python train.py --n_layer=26 --d_model=192 --n_head=4 --n_kv_head=4 --head_dim=64 --d_mlp=768 --vocab_size=2048 --activation="gelu" --norm="layernorm" --norm_place="pre" --norm_eps=1e-06 --positions="learned" --qk_norm=false --attn_scale=0.125 --bias="none" --tie_embeddings=true --parallel_block=true --init="normal" --init_std_qkv=0.0361 --init_std_o=0.00501 --init_std_up=0.0361 --init_std_down=0.00501 --optimizer="adam_variant" --lr=0.00147 --beta1=0.95 --beta2=0.98 --weight_decay=0.064 --lr_head=0.00696 --grad_clip=0.5 --warmup_steps=422 --schedule="cos" --final_lr_fraction=0.0 --batch_tokens=65536 --seq_len=256 --doc_mask=true --z_loss=0.0001 --train_tokens=552400000 --steps=8429 --dataset="wikipedia_en"
MLP neurons of a small language model. Each row is named by its layer, matrix (up: input weights) and neuron, and shows model dimensions 32-159. Each number is 200 + 20 x the weight over its row's rms, rounded and kept within 0 to 999.
After each neuron's rows, "fires on" lists the tokens most often at its 100 highest values on Wikipedia text that the model never trained on. A number after a token or word is its count.

L9.up258,193,192,206,221,184,201,174,181,230,180,178,223,194,181,227,212,203,248,199,192,204,185,235,164,184,177,180,184,199,182,201,182,211,186,182,239,195,202,197,221,207,198,188,219,185,176,207,200,199,169,215,182,176,183,175,193,193,203,177,205,130,159,188,186,213,178,206,175,226,211,210,238,193,189,226,199,189,179,184,182,187,198,186,203,201,243,196,175,191,242,207,177,217,209,210,220,228,202,212,184,226,160,190,215,197,208,187,191,204,218,199,212,176,176,178,200,200,209,214,187,208,212,196,222,194,191,258,209
fires on: "a" 20, "ire" 17, "as" 12, "@" 5

L18.up758,173,192,175,194,214,227,227,231,223,191,186,194,190,179,245,215,157,204,143,194,216,225,173,194,173,210,206,172,197,204,212,184,179,197,191,210,214,221,178,211,198,173,193,172,217,200,198,182,178,226,200,196,192,223,176,189,194,218,174,186,168,212,228,214,216,252,210,222,225,197,190,200,185,221,196,206,216,182,226,199,185,164,182,203,171,148,182,175,181,175,210,185,188,215,212,202,208,198,168,193,222,205,150,222,178,217,189,226,223,204,219,228,190,171,222,188,190,250,172,205,203,185,214,180,189,201,179,217
fires on: "ie" 18, " I" 13, "en" 8, "ge" 7, "le" 5, "in" 5

L3.up625,200,185,243,209,201,176,169,185,209,196,204,180,170,245,215,194,200,227,176,190,227,183,177,213,204,193,186,201,190,210,184,217,198,206,187,189,195,235,180,210,190,229,256,205,197,202,177,179,184,230,194,193,226,200,170,205,202,196,197,192,178,214,212,178,194,228,208,210,221,201,202,255,173,218,198,208,237,185,159,204,219,212,240,174,207,209,200,189,217,160,219,197,197,204,205,205,166,221,189,158,182,199,194,210,164,208,200,168,225,174,219,187,191,180,175,203,205,203,183,151,190,226,216,209,222,203,207,200
fires on: " n" 43, " e" 17, " col" 11, " se" 10

L15.up595,216,225,219,181,177,202,177,200,206,186,182,178,168,168,202,214,203,198,209,198,228,209,179,217,175,229,195,177,193,158,180,203,206,205,187,221,219,202,198,178,166,189,181,200,192,206,189,169,187,178,184,207,183,226,179,199,163,218,179,196,216,209,235,217,209,223,224,212,207,228,222,207,211,187,220,198,232,172,166,189,251,208,178,201,178,168,209,205,222,197,198,179,193,215,229,167,186,247,180,238,176,222,196,239,192,197,199,207,207,194,181,181,157,188,186,181,194,222,151,188,245,190,199,209,183,223,229,177
fires on: " re" 17, "ens" 15, " gr" 10, " dis" 9, " his" 7, " a" 6

L15.up73,211,212,195,203,207,204,202,195,216,190,201,185,169,205,206,222,196,220,201,212,222,192,184,196,176,190,207,178,181,192,204,200,187,165,161,175,205,187,170,191,184,201,182,226,218,170,209,195,197,167,183,208,168,203,203,188,217,207,174,212,169,155,192,199,187,194,209,218,233,233,235,224,145,211,192,218,207,202,194,216,186,191,206,208,143,241,224,200,189,192,202,191,228,204,232,202,224,193,189,192,216,186,203,224,197,201,230,207,203,208,191,173,165,179,192,214,177,215,231,160,225,192,214,203,183,171,184,183
fires on: "as" 21, "a" 17, "es" 12, "on" 6

L7.up181,188,193,235,191,221,182,217,208,190,193,202,208,166,206,209,209,215,192,174,182,227,206,217,157,176,206,185,182,202,142,230,190,193,207,215,228,193,182,166,221,199,234,241,189,186,208,191,180,178,184,162,215,221,220,207,194,222,214,219,223,198,194,192,208,226,193,220,195,190,194,210,207,189,236,202,197,203,189,225,217,196,202,208,229,181,205,199,146,178,177,165,225,172,215,177,217,218,192,190,172,186,211,225,224,200,202,188,200,213,170,222,222,190,192,180,206,199,208,181,169,207,219,233,196,179,177,180,221
fires on: "i" 15, "o" 15, "ar" 14, "a" 8, "im" 5, "u" 5

L7.up198,194,198,150,174,225,161,184,183,216,162,176,159,170,230,209,220,183,200,229,199,202,212,205,199,174,214,228,190,190,207,174,200,234,257,186,180,181,183,186,205,222,193,192,217,180,228,198,191,204,195,167,180,193,150,182,199,200,222,200,174,185,177,168,200,228,235,204,230,214,244,178,216,176,221,177,220,229,189,217,180,174,205,192,184,207,231,207,201,224,218,193,208,171,185,231,178,180,184,212,193,206,168,202,180,200,173,211,181,188,195,205,218,226,193,193,207,190,211,212,167,183,216,198,206,187,173,234,215
fires on: " G" 35, " Al" 27, " J" 9, " Christ" 8, "l" 6

L6.up189,228,237,199,203,160,194,179,185,214,178,217,191,226,147,186,210,183,218,226,182,239,174,215,212,200,207,241,209,205,192,215,214,211,217,203,219,198,215,217,206,220,201,221,199,206,186,183,194,191,202,182,219,181,174,184,186,221,201,172,175,176,193,224,220,176,196,200,247,207,198,180,201,191,176,168,227,210,154,204,211,235,194,230,187,171,206,206,192,191,225,200,214,194,217,197,201,185,167,204,167,202,174,229,209,211,189,188,179,215,239,207,211,190,196,193,192,212,241,203,215,209,193,198,170,186,188,211,195
fires on: " l" 26, " in" 20, " " 8, " between" 7

L8.up481,202,226,178,210,181,205,185,241,160,194,165,218,170,205,176,204,217,196,157,177,231,202,232,174,174,180,207,184,218,179,207,216,203,214,184,232,216,199,198,222,210,175,255,187,165,169,210,202,206,211,194,196,201,202,199,234,230,207,212,213,225,192,224,262,202,222,183,192,177,174,219,185,191,208,246,178,179,179,214,208,213,210,221,227,172,202,207,149,187,224,209,238,229,196,166,192,217,171,198,201,200,195,215,171,209,174,198,199,236,178,229,172,183,186,214,193,177,183,206,200,196,212,204,212,172,210,195,201
fires on: "i" 27, "a" 17, "ong" 10, "u" 8, "en" 6

L14.up599,238,181,174,194,220,182,194,187,212,205,192,184,171,173,219,196,201,205,222,160,215,194,209,207,192,189,177,229,215,185,239,210,205,233,225,213,178,193,237,230,198,225,177,175,189,181,229,178,214,208,208,232,182,202,180,209,231,232,199,168,192,218,202,195,168,214,251,201,219,244,206,214,197,198,210,225,187,204,221,158,190,217,186,205,175,199,178,210,190,200,198,196,218,194,224,223,161,252,183,205,220,154,236,178,170,195,203,202,191,191,200,192,186,234,205,169,194,185,148,198,210,198,204,202,161,206,210,202
fires on: " in" 16, " e" 12, "ly" 9, " E" 8, " is" 5

L8.up329,175,203,167,186,194,192,203,205,208,196,180,173,178,192,212,201,208,217,193,221,213,214,167,196,205,198,226,157,227,186,193,197,169,204,219,175,196,212,185,181,202,196,185,199,206,182,207,232,204,237,231,227,217,204,187,182,220,190,191,211,209,164,207,175,190,199,253,207,221,206,189,161,213,192,178,194,183,202,212,201,187,197,207,206,190,220,194,194,167,219,205,198,262,231,217,165,212,196,214,205,183,209,216,203,207,182,187,215,230,204,216,214,222,198,228,210,214,179,219,220,187,184,213,229,191,210,184,178
fires on: "ther" 12, "omen" 10, "ad" 10, "outh" 9, "om" 8, "ater" 7

L8.up124,195,197,214,220,179,196,172,166,258,171,210,191,211,194,202,202,216,194,192,153,244,193,184,207,205,183,216,212,185,206,183,169,190,184,214,197,216,198,184,189,198,225,207,178,169,187,151,210,216,189,188,160,217,186,175,223,219,188,162,214,206,180,224,199,191,215,195,229,237,194,197,244,209,185,208,238,225,194,185,191,198,203,227,188,186,235,193,186,197,161,189,190,193,225,200,208,194,185,154,208,226,230,231,234,188,199,193,172,193,181,204,212,223,194,223,194,189,207,156,172,192,191,222,188,209,195,229,199
fires on: " se" 43, " n" 28, " s" 9, "re" 5, "st" 4

L11.up125,207,227,190,235,175,200,191,213,210,175,177,192,181,186,193,233,223,210,234,204,203,214,179,163,191,159,177,194,193,203,218,216,199,201,169,213,196,186,188,181,187,176,172,199,187,191,205,204,217,165,147,183,175,197,157,210,235,188,202,216,186,174,186,224,212,186,224,205,224,214,202,202,181,191,193,216,207,202,181,184,197,181,212,218,176,231,221,163,199,175,207,186,209,177,213,203,216,240,223,201,210,224,211,205,172,201,218,212,193,184,200,178,193,198,194,214,182,231,223,196,196,203,188,228,195,189,210,167
fires on: "," 16, "ia" 12, "a" 11, "es" 6, "i" 5, "ph" 4

L7.up621,222,191,215,203,230,192,194,179,210,208,188,188,211,207,190,202,220,239,183,185,259,189,248,194,175,191,240,186,226,212,215,185,202,179,187,209,178,218,220,206,205,217,227,159,214,194,196,176,234,193,207,231,208,177,212,172,228,224,152,219,146,216,174,208,202,209,207,203,207,199,202,154,184,204,177,201,175,213,197,215,207,198,220,225,172,207,177,174,204,191,208,197,196,208,221,226,207,192,210,219,179,195,209,192,195,178,205,220,214,209,216,199,212,171,181,186,179,177,235,241,230,194,204,187,155,199,207,220
fires on: "o" 21, "en" 11, "ack" 8, "á" 7, "ent" 7, "-" 5

L9.up361,202,220,174,194,190,189,219,195,249,204,201,204,187,173,203,217,219,232,219,205,185,209,189,202,172,221,192,168,198,177,205,219,226,205,162,165,232,185,208,172,207,172,185,196,211,181,205,237,170,201,208,236,219,201,209,190,183,203,164,185,190,188,216,194,208,218,230,210,203,193,179,226,193,176,217,187,225,185,193,162,226,190,202,212,179,258,195,195,209,197,196,195,181,206,218,174,192,223,193,222,199,228,152,219,161,185,189,224,197,208,201,174,197,185,191,156,182,194,169,184,194,174,205,183,186,200,225,209
fires on: "ing" 23, " of" 12, "L" 10, "s" 9, "n" 6, "ic" 5

L8.up77,192,229,166,175,194,208,226,181,222,203,202,212,176,171,224,210,189,197,173,181,191,185,184,142,213,244,211,177,195,184,204,145,187,195,159,191,211,209,195,210,194,175,187,203,182,184,193,202,182,194,192,203,203,219,205,217,176,229,184,201,170,191,193,190,189,227,197,203,195,196,183,162,220,195,201,179,203,202,201,211,240,193,223,168,200,168,208,143,225,223,196,224,188,198,214,202,213,204,162,189,188,186,178,221,221,198,211,215,236,231,210,194,186,199,213,195,196,186,212,213,211,213,195,219,216,199,198,187
fires on: "en" 27, "ion" 12, "le" 10, "ble" 6

L7.up260,207,199,179,188,178,205,188,193,186,177,212,222,211,178,207,216,189,218,243,181,217,183,217,224,166,214,167,161,218,217,177,239,178,239,192,175,186,182,175,202,200,175,198,186,197,199,192,206,199,195,190,206,183,220,208,219,197,219,181,176,196,211,246,192,211,171,250,202,190,227,197,221,213,190,203,182,203,224,205,157,208,198,196,187,189,201,198,184,215,176,144,204,197,199,217,199,211,215,224,206,227,203,159,230,191,185,172,236,175,213,232,149,199,200,209,186,176,221,212,198,193,216,234,211,166,223,183,196
fires on: " " 41, "ic" 9, ")" 6

L3.up367,208,157,190,226,219,160,216,165,205,190,202,151,163,216,173,214,207,231,219,174,227,185,190,203,213,208,228,200,172,229,195,204,221,184,233,188,195,158,207,196,212,204,249,222,193,221,201,227,185,201,133,189,200,200,200,214,204,197,213,223,184,197,178,203,218,208,189,240,207,231,197,190,185,215,175,235,222,189,211,214,189,161,222,137,196,220,200,189,185,191,187,193,158,180,203,187,206,202,212,190,186,170,187,180,161,195,209,207,188,201,210,223,160,191,202,219,213,252,207,204,193,196,188,218,201,191,206,220
fires on: " Ad" 20, " San" 15, " El" 14, " Christ" 12, " Al" 7, " An" 6

L10.up117,192,190,216,180,191,164,214,211,241,197,195,179,218,192,174,220,196,218,190,199,219,180,235,223,184,225,224,181,185,204,207,226,167,217,203,221,171,184,219,213,176,231,197,181,184,192,185,200,172,204,192,197,196,178,154,193,203,177,195,204,175,197,222,217,188,209,208,190,229,202,184,208,191,181,206,208,172,209,206,217,199,231,231,184,182,227,182,206,176,184,208,217,204,221,231,178,202,222,214,209,177,202,248,190,179,178,205,221,215,180,221,228,221,186,186,177,187,186,204,202,260,183,193,188,176,187,217,206
fires on: "en" 16, "ed" 12, "ent" 12, "ew" 11, "m" 7, "ir" 4

L15.up449,196,215,179,192,206,174,214,240,216,194,175,169,178,197,209,237,188,177,187,245,208,209,179,196,183,175,233,188,204,158,193,191,220,221,152,200,206,216,169,200,206,161,196,210,187,161,205,212,225,208,226,236,240,213,206,217,233,222,226,202,231,157,180,184,179,214,220,212,153,197,203,198,220,198,174,196,237,198,243,212,189,193,176,209,171,182,208,177,175,210,186,247,226,213,207,194,223,206,207,210,212,202,202,161,214,173,173,214,199,199,224,223,206,188,199,207,196,187,206,208,192,213,227,185,218,160,191,187
fires on: "ad" 18, "om" 13, "ong" 8, "way" 6, "m" 5

L15.up345,216,241,218,204,158,191,180,197,206,188,212,177,193,168,190,174,172,222,205,213,217,198,159,219,216,234,258,209,163,179,188,219,191,215,163,209,191,224,201,213,179,187,231,197,190,191,194,227,195,179,201,194,186,188,181,206,204,236,198,192,206,198,192,232,203,218,202,217,215,215,201,192,189,214,189,198,212,213,208,147,218,228,219,177,224,211,211,207,222,203,195,195,198,183,230,184,193,183,178,223,194,197,228,215,191,217,204,171,188,205,169,193,193,211,194,180,213,214,188,189,225,240,197,177,198,191,225,205
fires on: " " 25, " ass" 15, " re" 8, " –" 6, " his" 6, " in" 5

L7.up339,190,216,179,214,222,179,192,170,174,189,182,230,196,210,182,200,230,209,222,192,246,237,225,189,173,239,201,182,179,169,204,184,225,221,191,182,221,163,211,195,186,188,200,180,172,134,217,169,180,194,183,196,195,199,186,215,195,213,197,218,190,215,216,248,208,210,224,196,209,201,194,231,182,189,203,201,183,191,211,189,190,221,229,206,181,230,203,193,208,227,166,206,191,191,199,183,224,193,198,228,189,208,184,199,216,201,180,198,217,169,224,173,208,186,206,181,182,174,193,210,231,222,190,226,182,202,216,199
fires on: "P" 28, "a" 18, "ate" 8, " Party" 7, "ist" 6, "en" 5